From a checkpoint of a small transformer trained on Wikipedia: LayerNorm before each block.
MLP neurons of a small language model. Each row is named by its layer, matrix (up: input weights) and neuron, and shows model dimensions 0-127. Each number is 128 + 24 x the weight over its row's rms, rounded and kept within 0 to 255.
After each neuron's rows, "fires in" lists the words (lower case) most often at its 100 highest values on Wikipedia text that the model never trained on.

L2.up348 [ 94 127 150 108  79 134  94 163 167 144  95 104 152 142 149 108 215 108 132 156 111 149 114 196 140  97 138 213 111 104 114 129 128 118 123 151 146 164  85 114  94 104 132 130 123 126 150 150 101 116 132 131 153 153 125  77 162 163 148  99 152 143  96  90 168 118 118 106 153 124 126 110 147 127 164 124 117 133 145 154 157  95 144 139 148 167 137 129 132 128 123 152 135 127 152 136  99  77 155 127 131 140 139 114 112 116 113 140 121 110 109 152  93 119 121 114 110 124 108 166 121 126 137 141 127 118 114 119]
fires in: "later", "also", "armoured", "funds"

L7.up121 [122 144 108 138 104 111 109  86  82  81 133  80 127 122 128 183 171 130 168 100 129 128 128  94 130 160 129 123 158 138 116 153 147 127 136 129 130 125 138 138 114  85  90  89 144 156 140 127 142 117 141 151  87  95 170 121 149 135 138 127 163 127 122 135 155 123 134 129 118 154 148 105 135 144 157 140 153 120 136  89 127 129 120 110 139 115 124  99 165 123 142  71 141 136 101 106 121 149 118  91 148 126 134 153 134 154 136 105 138 161  89 119 102 156  85  98 128 125 147 130 148 153 129 117 121  97 106 142]
fires in: "and", "the", "he", "to", "as"

L2.up334 [ 90 146 146  99 114 118  97 176 150 120 140 151 143 123 138 152 130 134 162 157 147 138 139 219 129 122 159 143 122  92 116 137 137 165  98 162 151 164  98 124 104 118 160 149 120 119 125 160 122 138 178 140 163 108 133  88 135 101 165 131 155  95  76  94 164 117 123  85 176 128 123  87 129 123 177 128 130 121 131 140 133 153 135 163 128 132 133 138 133 104 118 136 165  79 126 130 121  85 154 111 131 151 136 152 147 109 130  81  69 129  99 143 147 125 135  97 128 122 124 120 154 123 134 111 100 116 111 135]
fires in: "also", "later", "hectares", "und"

L4.up431 [153 129 116 150 128  85 122  83 155 135 139 141 112 125 139 125 174 121 137 131 134 132 138 127  76 150  94 111 103 119 143 100 121 126 127 129 107 122 170 169 116 116 151 144 150  99  89  99 152 138  85 169 137 129 128 146 107 156 119 167 137 129 130 162 134 119 137  99 117 136  90 128 155 110 119  97 139 119 122 149 148 146 123 165 107 138 118 175  91  73 146 101 130 118 111 142 116 165 122 100 124 153 106 141  93 146 114 143  97 136 153 132 153 122 127 141  90 111 109  92 137 141 119  62 181 135 113 143]
fires in: "center", "him", "album", "title", "top", "hot"

L2.up495 [113 148 160 118 168 150 153 108  84  93 112 129 114 112 125 125 135 124 140 134 108 112 118  86 125 118 105  98 124 107 137 159 126 118 118 125 133 143 156 118 114 116 149 136 116 196  63 123 109 148 156 121 121  99 116 114 126 118 130 138 160 191 123 122 140 121 112 128 144  91 129 128 127 107  81 181 124 144 145  98 114 106 157  81 104 120  82 125 115 131 134 139 171  64 141 128 168 144 131 118 117 110 125 110 130 124 126 140 144 135 129 121 138  75 141 115 128 120 159 123 133 141 136 133 163 155 163 140]
fires in: "been", "john"

L7.up633 [140 127 170  85 127 124 139 169 103 137 140 123 108 134 151 124 141 183 145 133 120 106 160 132  83 148 120 123 120 125 105 146 120 146 152 117 136 133 175 115 157 113 134 128 148 122 103 132 163 136 121 113 154 186  69 106 112 113 151  75 162 167 107  86 161 123 140 153 151 183 138 139 130 131 157 160 128 124 140 142 156 150 110 136  87 125 147 157 120 123  93 130 156  88 130 162  85 153 137 124 140  92 127 131  80 118 158 119 150  70 121 119 123 115  94 118 137 115 144 127 135 137 124 136 171 129  88  39]
fires in: "the", "my", "me"

L2.up315 [108 110 110 120 154 101 118 119 163  93  89 131 143 134 121 133 160 108 137 108 103 124 168 164 107 118 105 148 123 160 117 126 141 145 110 114 105 156 115  95  83 106 110 131  99 138 113 163 121 129 112 127 125 151 128 150 110 108 122 122 155 132 116  86 126 142 111 149 125 144  81 159 155 143 147 145 122 132 156 150 137 124 171 135  80 190 140 151 114 145 108 143 168 110 169 125 121 119 137 110  96 145 124 177 134 115 122 125 134 153 128 123 124 109  69 144 128 143 154 131 123 126 115  86 109 136 118 124]
fires in: "part", "known", "both", "all"

L2.up98 [105 131 113 124 119 114 117 151 136 115 123 121 158 153 133 119 188 115 107 137 111 148 118 165 148 117  99 252  77 140 111 104 149 135 119 142 103 146 113 116  90  90 141 127 139 121 137 117 133 122  93 144 168 104  84  99 166 159 127 127 145  90 132 121 153 171 109 125 169  95 113 132 120 106 118 139 120 148 124 169 129 142 151 126 140 155  97 135 139 133 111 142 116 108 125 162 132 155 116 174 122 154 158  95  97 110 103 116 137 141 121 162 141  86 127 134 130 115 125 141 114 129 151 124 125 134 119 106]
fires in: "also", "which", "later", "armoured", "our"

L10.up480 [155 123 125 125 117 116 124 159 142 148 111  75 150 138  83 136 133 163 138 109 140 133 122 106 118 111 121 126  94 155  78 133 166 131 103 167 122 170 110 119 110 136 131 117 125 119 114 119 124 103 127 113 158 135  56 146 140 139 100 134 119 124 100 142 149 117 127 115 119 154 154 117 116 107 111 181  99 133 149 115 118 189 134 133  98 127 138 102 106 116 108 168 145 165 155 150 150 177 124 144  78 129 135 140 138 131 139 140 134 133 150 157 140 126 124 145 182 129 127 168 132 117 145 124 159 160 113  81]
fires in: "since", "for", "when", "after", "before", "but"

L14.up686 [119  95 135 123  77 111 109 155 129 108 190  92 160 126 135 124 140 150 152 121 132 143  99  94 113 137 136 111  72 118  75 178 138 161 163 153  90 172 131 144 126 120  83 131 146 135 153 104 134 111  99 138 100 128 112  69 108 118 127 110 127 106 150 141 118 137 118 128 122 124 146 180 124 109 147 179 124 114 150 127 177 142 147 114 161 158 109  89 140 128  81 108 134 139 120 158 109 130 130 121 129 154 131 122 112 102 143 123  99 119  96 142 128 102 102 111 141 120 146 133 112 137 149 140 165 125 108  71]
fires in: "john", "st", "charles", "william", "james", "robert"

L7.up553 [127 112 136 146 135 113 109 112 105  83 164  88 149 138 141 171 121 130 156 104 140 132 126 142 103 127 125 117  89 159 148 151 134 156 165 117 108 138 125  97 100 131 130 125 152 114 134 132 116 100 111  89 177 143  98  97 133 142 127 119 130 108 137 107 112 121 160 171 117 124 167 113 178 125 133 168 137 126 117 199 155 128 105 127 119 112 166 141 150 107 104 113 176  79 100 148  95 129 124 116 140 134 127  97 137 156  83 127 149 129  99 141 114 118 160 154 126 144 202  95 131 127 168 122 127 128 133 125]
fires in: "an"

L10.up694 [153 153  96 149 140 110 139 153 122 123 147  83 141 127 123 117 129 133 160  82 132 150 128 105 165 146 128 137 118 146 139 162 103 145 144  74  91 118  82 147  97  87  90  81 128 129  92 137 143  94  92 125 137  95 147 119  70 140 134  85 143 123 143  97 174 129 137 126 170 123 156 156 157 175 168 150 133 106 155 121 120 116  96 127  91 129  98 125 120 141  95 158 159 115 141 135 155  95 120 129 137 110 133 120 125 130 121 160 122 185 106 132  93 111  74 124 119 116 158 124 132 116 144 125 163 100 110 117]
fires in: "some", "all", "several", "many", "various"

L3.up440 [146 129 178  89 107 161 151 144 124 126 159 125 119 112 143 138 115 123 128  98 147  97 149 130 131 158 137 113 122 128 123 139 130 168 137  92 125 119 144 145 179 103 143 112 147 158 135 148 175 131 122  88 163 131  78  85  78 133 159  69 114 147 137  78 134 120 147 150 118 132 148 112 125  90 151 164 162  96 174 125 115 134 111 136 102 106 167 129 147 112  95 115 135 102 109 167 141  84 126 121 120 121 115 107  97  97 128  90 136 130 103 153 163 134 150 110 104 141 143 118 105 126 171 134 139 116 166  83]
fires in: "the"

L2.up326 [ 84 127 104 123 137 109 109 175 138 103 138 121 148 147 165  86 145 115 102 157 120 140  97 129 142 113 128 195 119 166 139  89 151 142 128 138 113 173 104 108 152  95 172 135  97 105 133 160 139 146 111 150 127 198 138 115 131 109 154  70 156 134 130 113 117 153 125 105 173 129 138 112 130 130 138 117 117 147 113 138 147 110 150 148 154 146 141 123 145 117 142 147 164 118 125 133 137 143 152 132 121 148 137  89 136 104 126 103  96 149  79 143 138 138 159 184 103 119 111 112 113  81 119 114 149 122 119  90]
fires in: "later", "then", "south"

L14.up412 [111  86 129 149 119 119 115  96 169  94 120 101  98 150 129 105 104 159 160 117 115 129 116  86 103 107 115 110 163 161 121 129 105 154 148 106 145 131 133 114 142 114 121  85  96 137 154 121 151  82  86 104 160 143 160 125  85 135 133  95 164 139  76 104 164 139 154 141 166 186 102  98 165 123 149 176 170 155  77 135 133 126 111 111 119 132  94  95 173 121 143 108 156 117 107 143 151 134 137 107 128 122 118 132 132 120 126 150 104 130  93 124 109 126 105 136 145 161 160 126 133 119 114 140 129 112 148 128]
fires in: "an", "his", "her", "on", "according", "born"

L3.up47 [148 155 168 128 122 158  78 108 158 110  92 120 161  87 110 134 111  97 182 106 148 108 108 144 152 116 122 112 159 152 128 103 146 128 102 127 131  96  78 104 146 145 160 110 130 163 123 136 141 140 134 178 129 139 114 114 104 113 134 124 119 128 139 161 165 143 155 112 131 146 161 135 129 127 147 111 126 140 115 124 117 156 130 142 114 105 108  33 161 126 144 137 141 160 130 131 184 100 136 143 115 157 153 129 120 119 146  78 134 147 118 100 146 128  98  77 172 105 137 156 104  94 133  98 115  79 111 107]
fires in: "between", "both", "those", "leaders", "events", "from"

L11.up728 [148 126 183 132 139 123 136 121 114 127 118 146 124 164 150 162 139 140 180 115 135 106 130  78 151 111  66 126 141 118 145 135 138 130 125 166 113 114 151 128 139  79 113 112 162 128 157 129 139 138 148 123 100 135 158 132 146 108 136 108 147 127 152 148 153 107 140 105 143 126 125  82  97 127 164 162 126 136 126 103 170 141 113 143 117 104 133 113 144 116 101 147 115 124 137 118  66 149 144 109 135 152 125 125 125 164 123 150 151 113 124 156 131 158 140 134 139 145 153 138 134 127 172 168 133 123  83 146]
fires in: "he"

L3.up422 [183 143 113 100 139 161 111 118 167 165 117 131 172 108 134 101 194 138 118 116 106 140 111 167 131 126 125 122 127 126  78 118 174 174 142 100  84 145  75 117 104 103 137 128 101 126 144 141 127 110  88  97 162 119  90  76  94 146 146 136 129 134  72 143 121 105 129 134 143 144 136 140 120 137  92 146 141 135 118 115 111 147 130 149  85 117 117  93 159 114 151 136 163 206 156 149 153 125 160 136  65 120 159 156 139 126 120 125 131 131 124  95 130 115 124 114 117 108 122 110 119 109 100 130 175 131  93 111]
fires in: "after", "following", "during", "before", "next"

L11.up667 [155 134  99 110 148 126  99 124 160 146 107 128 178 131 116 149 133 146 134  97 131 118 132 136 145 133 136 122 107 142 123 139 181 142 101 110 131 120 131 121  99 102 114 100 152 127 143 129 177 106 112  96 146 118 100  95 111 149 156 158 142 119 116 144 141  92 127 119 111 103 138 138  84 171 122 125 118 143 136 140 103 117 148 128 113 104 133  94 142 122 135 130 106 183 152  86 127 148 133 105  62 167 131 160 159 126 148 136 133 106 138 142 188 112  96 127 162 127 101 139 132 101 132 122 140 114 107  88]
fires in: "in", "by", "from", "on", "during", "after"

L10.up527 [114 145  94 134  92 132 118 101 160  79 162  96 163 113 145 137 137  99 111 100 160 139 127 117 189 174 133 116  85 157 113 137 108 150 162 101 124 139 106 149  65 142 149 112 123 135 124 138  98 103 102  70 156 131 115  81 125 130 104 139 149  80 136 135 133 114 141 133 104 155 150 110 118 139 141 156 126 112  96 141 127 180 112 124 145 135 149  98 165  84  90 121 124 109 107 152 130 118 132 111 125 118  85 107 155 114 109 150 109 141  94 140 132 128 105 157 161 144 158 109 116 113 201 110 172 118 150  87]
fires in: "an", "as", "appointed"

L7.up475 [114 121 173 120 110 117 137 121  76  98 130 104  93 140 130 170 153 147 178 110 120 152 161 120 102 107 131 105 148 152 131 128  90 128 126 179 129 147 130  89 162 112 132  96 149 130 125 111 176 134 123 114  91 113 156 144 116 130 161  68 159 109 122 114 149 135 130  86 117 169 159 141 135 106 188 138 166 130 172 118  98 105 125 107  94 108 119 132 133 151 155 139 166 122 155 142  85 137 132 108 129 157 139 128 103 120 140 124 118 101  75 111 123 123 133 119 135 103 130 157  89 147 173 115 111 117 114 131]
fires in: "there", "they", "which", "that", "these"

L12.up397 [110  75 118 108 103 147 106 127 121 119 141 145 137 135 132 109 108 124 132 150 107 116 115  94 155 102 136 131 114 131 146  84 132 137 122 142 136 165 100  79 175 106 142 162 121 121 178 147 186 134 100 143 154 135 124 111 158 128 125 114 124 147 142 161 169 128 119 164 179 139  86 127  63  90 166 185 147 132 142 145 143  74 106 132 129 147 105 116 172 114 106 139 111 127 127 130 103 114 151 117 153 129 132 131 136 100 109 101 157 122  80 147  89 145 150 120 108 145 119 153 141 111 133 130 100 105  27 105]
fires in: "he", "it", "cooper", "they"

L6.up77 [148 156  96 127 104 110 131 144 119 123 150 118 138 122 143 125 174 122 122  90 139 118 110 138 127 158 102 124 118  97 117 132 147 188 140 127  85 144 120 128 105  87 111 104 148 137  90 124 107 106 116 128 143 130 112 110 131 160  98 131 191 136  87 125 142 119 135 183 115 134 120 130 156 151 102 147 122  94 201 120 187 160 118 130 169 148 169 139 135 135  94 115 145  79 107 119  85 101 148  85 141 142 121 142 150 146 103 146 134 157 149 134 113  97 102 110 105 108 151 102 111 151 147 113 147 127 129 132]
fires in: "an", "be", "non", "semi"

L5.up714 [116 146 113 148 117 134  88 109  79 105 145  73 135 146 137 121 158 143 154 108 147 163 151 134 118 134 130 127 132 126 126 188 146 189 161 163  94 118  74 114 101  97 124 123 126 119 131 147 135 125  83 141 153  88 109 101 104 137 122  89 130 138 129 118 120 117 130 111 146 164 175 138 186 142 136 162 111 137 129  97  93 115 116 100  94 103 101 100 116 129 107 117 187 111 148 192 163 143 114 109 127  78 142 129 137 151 127 135 149 147 101 100  95 129 137 145 156 117 118 131 165 127 125 132 145 120 127  76]
fires in: "best", "all", "some", "various", "with"

L3.up348 [119 170 123 114 125 135  62  93 150  91 148 116 175 113 160 132 129  72 155  76 148 128 122 149 143 119 123 125 117 175 126 138 141 149 122 115  95 123 119 135  96 117 152 109  95 139 139 149 134 131 122 149 172 122 117 132 120 150 122 141 176 178 130 147 134 136 149 119  77 151 150 150 135 117 150 159 149 147 142 144 119 128 123 127 125 130 125 102 144 118 143 133 149 137 130 115 151  93 120 124 141 139 184 125 126 142 136 119 113 175 123 107 135 113 112 139 167 141 144 126  99 136 158 120 150  78 123 130]
fires in: "between", "such", "both", "included"

L10.up207 [134 132 102 137 111  66 129 183 108 108 123  86 125 137 136 123 136 104 156 112 157 108 105 105 135 118 118 112 150 142  91 109 153 139 118 149  93 142  97 107 159  89 109 111 161 156 114 108 147 136 137 154  94 110 141 118 141 125 139  86 119 137 135 183 129 130 120  77  79 128 164 148 115  90 143 141 128 149 172  91 106 121 130 138 101 118 127 101 119 160 121 127 132 162 154 145 137 131 128 123 115 153 113 127 135 106 102 148 135 134 125 147 132 111 154 182 128  86 105 187  87 145 136 152 117 100 113 105]
fires in: "where", "but", "when", "as", "who", "to"

L7.up617 [163  97 188 118 121 147 136 137 112 111 117 132 105 113 141 138 162 127 150  85 134 119 118 106 109 108 113 118  69 108 115 150 141 124 119 137 127 104 148 118 151  83 128  91 128 157 141 122 142 142 140 124 162 151  84 101 128 137 145  85 151 137 122 122 151 131 144 124 116 182 171 157 140 106 121 143 156 132 115 163 124 124 122 123 139 109 165  83 150 126 130  71 132 117 123 176 125 110 127 113 134  99 145 102  70 109 141 152 130 136 134 130 136 106 135 123 118 120 153 133 114 136 172 116 142 134 115 104]
fires in: "the"

L7.up245 [123 164 106 151 160 110 111 111 128 139 139 121 115 138 205 104 113 142 145 134 110 124 116 138 116 117 112 131 108  74 174  97 188 154 134 114 159 167 134 216 109 128 141 116 124 105 135 131 136  89 138 115 131  96 126 115 113  63 148 139 148 100  86 143 135 160  92 150 124 113 139 125 151  99 154 140 137 118 136 115 143 115 103 115 131 134 116 130 139 119 151 160 138 122 149  98 132 134 102  98 122 174 127 111 147 110 152 126 146 137 148  94 117 116 121 110 151 118 158 139 111 142 108 105 120 174 118  82]
fires in: "for", "both", "well", "about", "pitești", "including"

L2.up2 [119 114 145 118 117  99 152 153 122 121 141 123 137 150 122 194 112 123 170 146 122 138 110 104 158 139 117 132 123 121 114 123 122 123 116 166 127 149 146 114 206 134 143 130 135  95 146 135 184 155 119 125 139  91 140 139 135 106 117 120  97 112 142 137 142 130 121 122 146 127 127 140 122 127 148 150 169 131 168 189 135  99 128  94 129 127 136 123  98 151 155 146 141  64 113 124  82 194  97 150 139 144 157  94  94 114 100 105 113 161 142 164 114 130 113 155 132  83 155 166  93 135 188 124 104  74 105 110]
fires in: "they", "we", "michigan"

L2.up552 [101 135 136 123 114 152 102 142 146 102 148 156 178 143 135 104 167 107  89 154 132 163 104 167 145  96  95 237  85 120  94 129 147 133 142 162 114 133  90 122 118 107 117 131 143 116 162 140 104 105 132 129 133 123 127  92 127 136 130 129 137 118 151 101 122 141 110 125 176 124 143 128 107 102 130 105 104 148 134 159 130 114 141 130 140 138 135 118 141 123 134  95 122 147 138 181 109 129 117 167 123 144 168  69  93 109 126 173 117 123 130 163 154  78 140 117 115  91 139 143 100 136 143 136 156 174 148  75]
fires in: "also", "is", "genus", "armoured", "our"

L6.up32 [124 105 151 158 107  77 159 125 106 117 152 103 125 172 146 141 116 154 138 136  87 103  96 140 124 209 114 117 162 159 126 111 113 149 106 156 139 146 124  97 150 109 112 151 130 127 113 135 156 137 154 137 133 145 134 152  89  94 159 101 155 132 137 126 163 122 133 157 122 155  94 148 121 145 146 133 162 140 133 122 170 146 100 116 105 136 126 147 126 146 104 147 123  88 168 107  86 128 121 111 142 138 162 123 123 116 117  96 105 106 129 145 116 120 124 147 128 140 135 154 142 146 146 101 119 101 100  87]
fires in: "it", "they"

L12.up489 [137 108 182 142 111  75  81 147 129 131 133  79 137  70 136 140 136 125 160 110  90 107  89 109 146 128 135 119 151 137 141 126 177 134 122 140 152 101 117 122  89 129 102 101 153 139 124 113 163 137 154 157 142 157  80  93  99  98 113 112 122 144 178 159 128 131 113 139 112 184 137 143  98  99 118 159 108 143 139 158 137 138 120 145 137 121 129  87 120 145  88 111 185 115 117 123 148 162 124  74 116 109 135 151 149 112 137 169 118 168 121 153 149 130 124 142 151 114 121 143 120 126 131 110 103 103 140 113]
fires in: "of", "by", "american", "player", "released"

L5.up519 [123  99 160 129 113 147 136 117 104 153 176 139 152 115 127 143 146 142 121 129 155 102  84 153 102 108 126 114 151 155 145 138 121 129 143 136 133 126 105 129 171 100 155 125 138 159 167 165 167 107 104 147 108 151 110 126 102 114 111 149 141  87 102 122 163 131 122 105  97 147 138 133 100 137 121 122 142 142 150 120 192 138 135 140 138 145  53 160  98 122  98 112 101 126 124  99 127 153 117 120 104 155 136 139 104 132 146 151 131  58 100 157 157 169 136 179 112 152 157 117 145 172 119  86 149 130 125 137]
fires in: "are", "district", "county", "center"

L3.up51 [112 136 125 160 106 127 113 123 122 112 147 129 153 166 144 172 114 126 158 109  98 105 106 190 145 128 112 111 140 142 133  80 116 124 119 197 143 113 124 107 170 102 133 140 123 113 143 132 141 126 154 118 123 142 145 180 124 147 143  88 132 126 132 127 122 116 146 143 131 132 112 116 153 121 143  92 193 161 118 134 155 141 118 106 116 133 154 138 143 148 148 155 152 110 163 115  92 107 118 114 153 146 168  92 100 133 124  65 122  94 121 124 147 111 125 170 119 138 144 132 107 168 174 119 155 108  93 125]
fires in: "it", "they"

L6.up656 [131 138  99 135 120  97 115 155 127  75 137 114 128 137 134 148 141  99 111  94 181 168 121 135 187 151 117 125 120 137 129 101 120 156 147 105  98 171 117  97  97 106 133 112 106 116 112 130  95  86 130  85 195 122 123 131 129 118 119 117 187  99 118 175 143 123 134 172  95 152 120 120 173 137 126 151 133  98 147 120 159 146 125 131 122 166 145 138 145  87 117 113 155 103 158 120  99 143 126 116 125 129 105 138 144 128  75 124 115 146 131 153 194  92 120 149 146 121 144 121 122 150 128  91 108  95 145 132]
fires in: "an", "served"

L6.up761 [138  93  84 159 150 159 135 139 118  76 139 118 106 122 146  93 154 136 163 109 158 145 117 149 133 103 120 113 131 139 103 162 129 185 155 116 107 132 126 162 161 135 170 112 111 147 123  66 118 124 114 155 131 142 135 149 105 132 108 102 150 125 135 134 119 161 125 136 153 141  60  89 119 134 131 128 117 119  97 129 120 130 142 107 138 103 140 149 133 104 139 160 108 128 114 111 102 160 128 116 138 148 112 114 156 168 180  84 112 113 161 159  87  92 109 148 105 130 140 140 136 179 123  75  87 139 123 109]
fires in: "after", "before", "then", "until"

L10.up462 [114 109 133 138 157  68 166 131 116 151 143 132 177 106 131 117 146 111 180 134 138 166 123 123 114 185 119 128 128  62 129 149 185 112 143 122 122 142  95 126 109 102 124 118 145 112  87 157 160 127 127 109 131 108  88 123 126 103 130 110  97  97 108 143 161 115 126 152 123 128 112 106 119 159  86 186 130 173 141 148 161 154 114 143 101 131  89 148 133 124  52 115 107 125 137  93 129 153 131 106 119 107 127 115 117 132 117 111  94 111 133 175 204 135 116 129 146 112 159 123 129 120 165 113 102  89 116 114]
fires in: "of", "in", "by", "between", "both"

L2.up208 [100 126 148  97 115 141 118 164 126 119 177 163 153 152 128 122 185 116 114 147 148 164 101 162 133 112  82 213 132 124  97 138 149 131 128 136 107 131 109 124  95  82 102 141 149  93 149 142 141 121 119 127 155 113 113  91 162 136 135 140 129  89 143 113 131 156 121 116 156 101  90 125 140 133 122 145 118 160 132 151 123 119 159 133 137 141 140 146 128 119 153 126 129  95 130 169 117 146 129 156 109 166 184 110  84 108 130 116 148 137 117 171 145 130 105  92 114 136 132 140  98 121 147 119 104 151 127  96]
fires in: "also", "later", "our", "united"

L2.up733 [ 92 124 130  85 111 117 141 142 110 154 137  77 169 131 120 104 192 137  94 150 123 152 117 196 146 103 120 152 125 119 115 128 136 127 152 133 109 171  95  93 112 119 148 114 104  99 143 137 123 101 120 140 158 143 112 109 138 136 128 121 123  76 120 129 176 165 120 140 164 121  82 156 149 114 135 121 121 119 124 141 140 186 146 148 100 142 109 130 145 113 102 143 119  64 138 149  77 107 154 131 113 167 160 116 124 114 120  88 133 119 138 138 119 115 113 151 164 138 138 124 121 132 156 113 114  96 105 127]
fires in: "later", "they", "parents", "eventually", "sr"

L10.up746 [152 131 102 147 117 101 114 144 141 141 159 111 139 144 119 142 187 134 145  92 142  98 131 123 100 132 121 142 145 153  71 120 163 130 119 119  88 144 124 122 143  98 145  97 120 134 173 141 133 127 143 122 122  96 114  56 142 150 141 157 135 156 111 192 152 136 137  94  93 137 189 148 106 107 142 159 133 137 112 123  98 121 138 132 134  89 161  69 153 129 125 127 146 142 108 127 141 191 115 111 135 152 100 139 138 133 136 162 128 167  94 105 105  97 124 144 130 124 141 135 125 120 121 168 162 112 123 117]
fires in: "after", "when", "to", "before", "while", "by"

L4.up343 [137 139 157 143 125 130 142 112 130 125 162 130 137 115 145 149 149 139 131 123 130 110 129 117  97 165 124 109 141 152 151 159  97 128 132  96 120 122 146 159 103 105 134 151  88 145 111 110 171 125  71  81 109 110  99 107 115 117 117 167  89 139 124 174 143 124 133 154 132 129 161 180 107 128  77 134 112 139 179 124 162 137 117 141 109 155 133 134 115  91 138 128 126 196 182 122 133 124 127 110 125 141 120 183 113 137 138 131  94 133 149 134 143 146 122 151 120 102 157 128 147 125 100  51 102 134 127 142]
fires in: "school", "university", "hot", "title", "constituency"

L11.up674 [146 105 137 133  79 109 127 123 120 133 121 119 141 159 147 134 193 108 167 120  86 131  84 148 118 123 118 120 154 125 120 124 154 154 164 168 140 139 172  93 198 129  94 128 149  85 172 118 141 125 135 157 141 173 136 133 126  83 116  87 109 123 140 145 129 143 133 113 144 164 137 113 116 127 151 132 155 150  80 158 155 160 118 122  89 108  85 104 152 153  98 121 144 138 130 156  74 107 150 116 126  91 152 148 116 136  84 170 127 139 142 103 101 149 131 123 108 135 128 144 112 159 136 151 127 123  94 115]
fires in: "he", "it", "she", "song", "you", "hectares"

L7.up718 [140 134 127 110 168  93 134  94 131 142 101  99 111 121 114 127 180  93 145 128  95 135 104 190 135 107 124 128  89 135 142 127 174 154  93  97 139 139 147 154 147 110 120 141  87 116 142 148 122 162 145 168 122  97 121 160 138 213 150 123 128 119 106 127  97  97 130 166 131 159 140 112  84 126 134 144 112 107 114 134  98 121 159 144 140 132 103 112 144 123 108 164 124 164 124  90 162 181  90 135 113 151 114 103 126 118 140 136 166 124 138  86  99 118 133 158 112 138 126 129 140 153 142  99 106 124 184 111]
fires in: "for", "after"

L10.up381 [137 111 144 126  98 118  87 127 119 123 126  97 144 141 118 116 160  92 130 111 125 129 140 110 166 113 109 115 106 119 136 113 132 142 158 115 105 137  70 103 174 119 136 126 124 154 109 138 134 113 113 114 161  98 143 120 113  93 130 107 159 134 156 153 145 151 138  92 131 129 182 177 151 140 133 130 116 138 183 106 116 149 105 159  73 100 100 135 136 145  89 169 128 139 164 180 143 115 126 140 110 156 104 108 116 101 101 152 121 147 130 169 168 125 135 106 135  80 150 149 109 156 168 140 131  94 136 120]
fires in: "some", "most", "each", "those", "both", "all"

L6.up179 [117 141 146 129  84 104 108 140 135 110 160  83 182 152 128 164 148  92 134 106 173 130 127 134 124 112 123 109 119 188  88 118 140 149 113 147  94 186 101  65 120 109 135 122 119 137 140 137 138  94  99 123 107 107  96  84 112 140 119  97 151 114 126 154 159 130 145 110  96 145 162 116 122 138 159 159 116 146 171 120 132 165 119 129 126 133 124 123 156 144 118 150 141 150 178 130  98 117 125 115  99 160 126 135 120 118  87 125 151 157 128 132 138  98 117 166 150 148 130 156 110 132 138 137 140  90  97  96]
fires in: "when", "but", "although", "where", "if", "though"

L11.up105 [169  96 146 105 129 158 148 110 144 132 157 124 125 151 117 106 156 156 139 144  91 106 112  91 115 104 110  97 145 160  74 126 150 150 149 150 143 160 144 104 131 132  83 141 131 162 147 131  96 131  94 146 122 140 129  81 116  94 121 149 142 127 128 158 133 109 130 109 120 144 126 198 117 137 132 200 147 139 116 145 142 154  97 123 139 143 121  79 149 130 104 144 121 145 127 125 105 157 156 114 154 127  93 124  98  42 116 132 101 120 130 169 126 141 105 130 146 174  77 165  74 127 134 147 138 124 107 105]
fires in: "john", "i", "james", "george", "jimmy", "if"

L2.up587 [139 150 162 133 162 142 152 109 117 141 127 159 105 105 146 123 151 132 113 133 140 112 145  91 110 136 149  96 128 118 108 177 118 147 113 135 127 100 179 147  98 121 149  99 155 165  88  99  99 147 164 115 127  64 140 126 151 106 137 102 147 177 138 123 123 111 130 158 143 160  80 135 133 135  75 144 130 117 145 109 104  97 139 102  95 128  98 133 113 105 140 126 190  79 190  82 117 128 113 111 118 129 127 152 131 128 120 189  98 116 136 116 142  48 134 113 147 115 142 128 132 114 151 122 141 167 126 150]
fires in: "been", "john", "average", "income", "possible", "utc"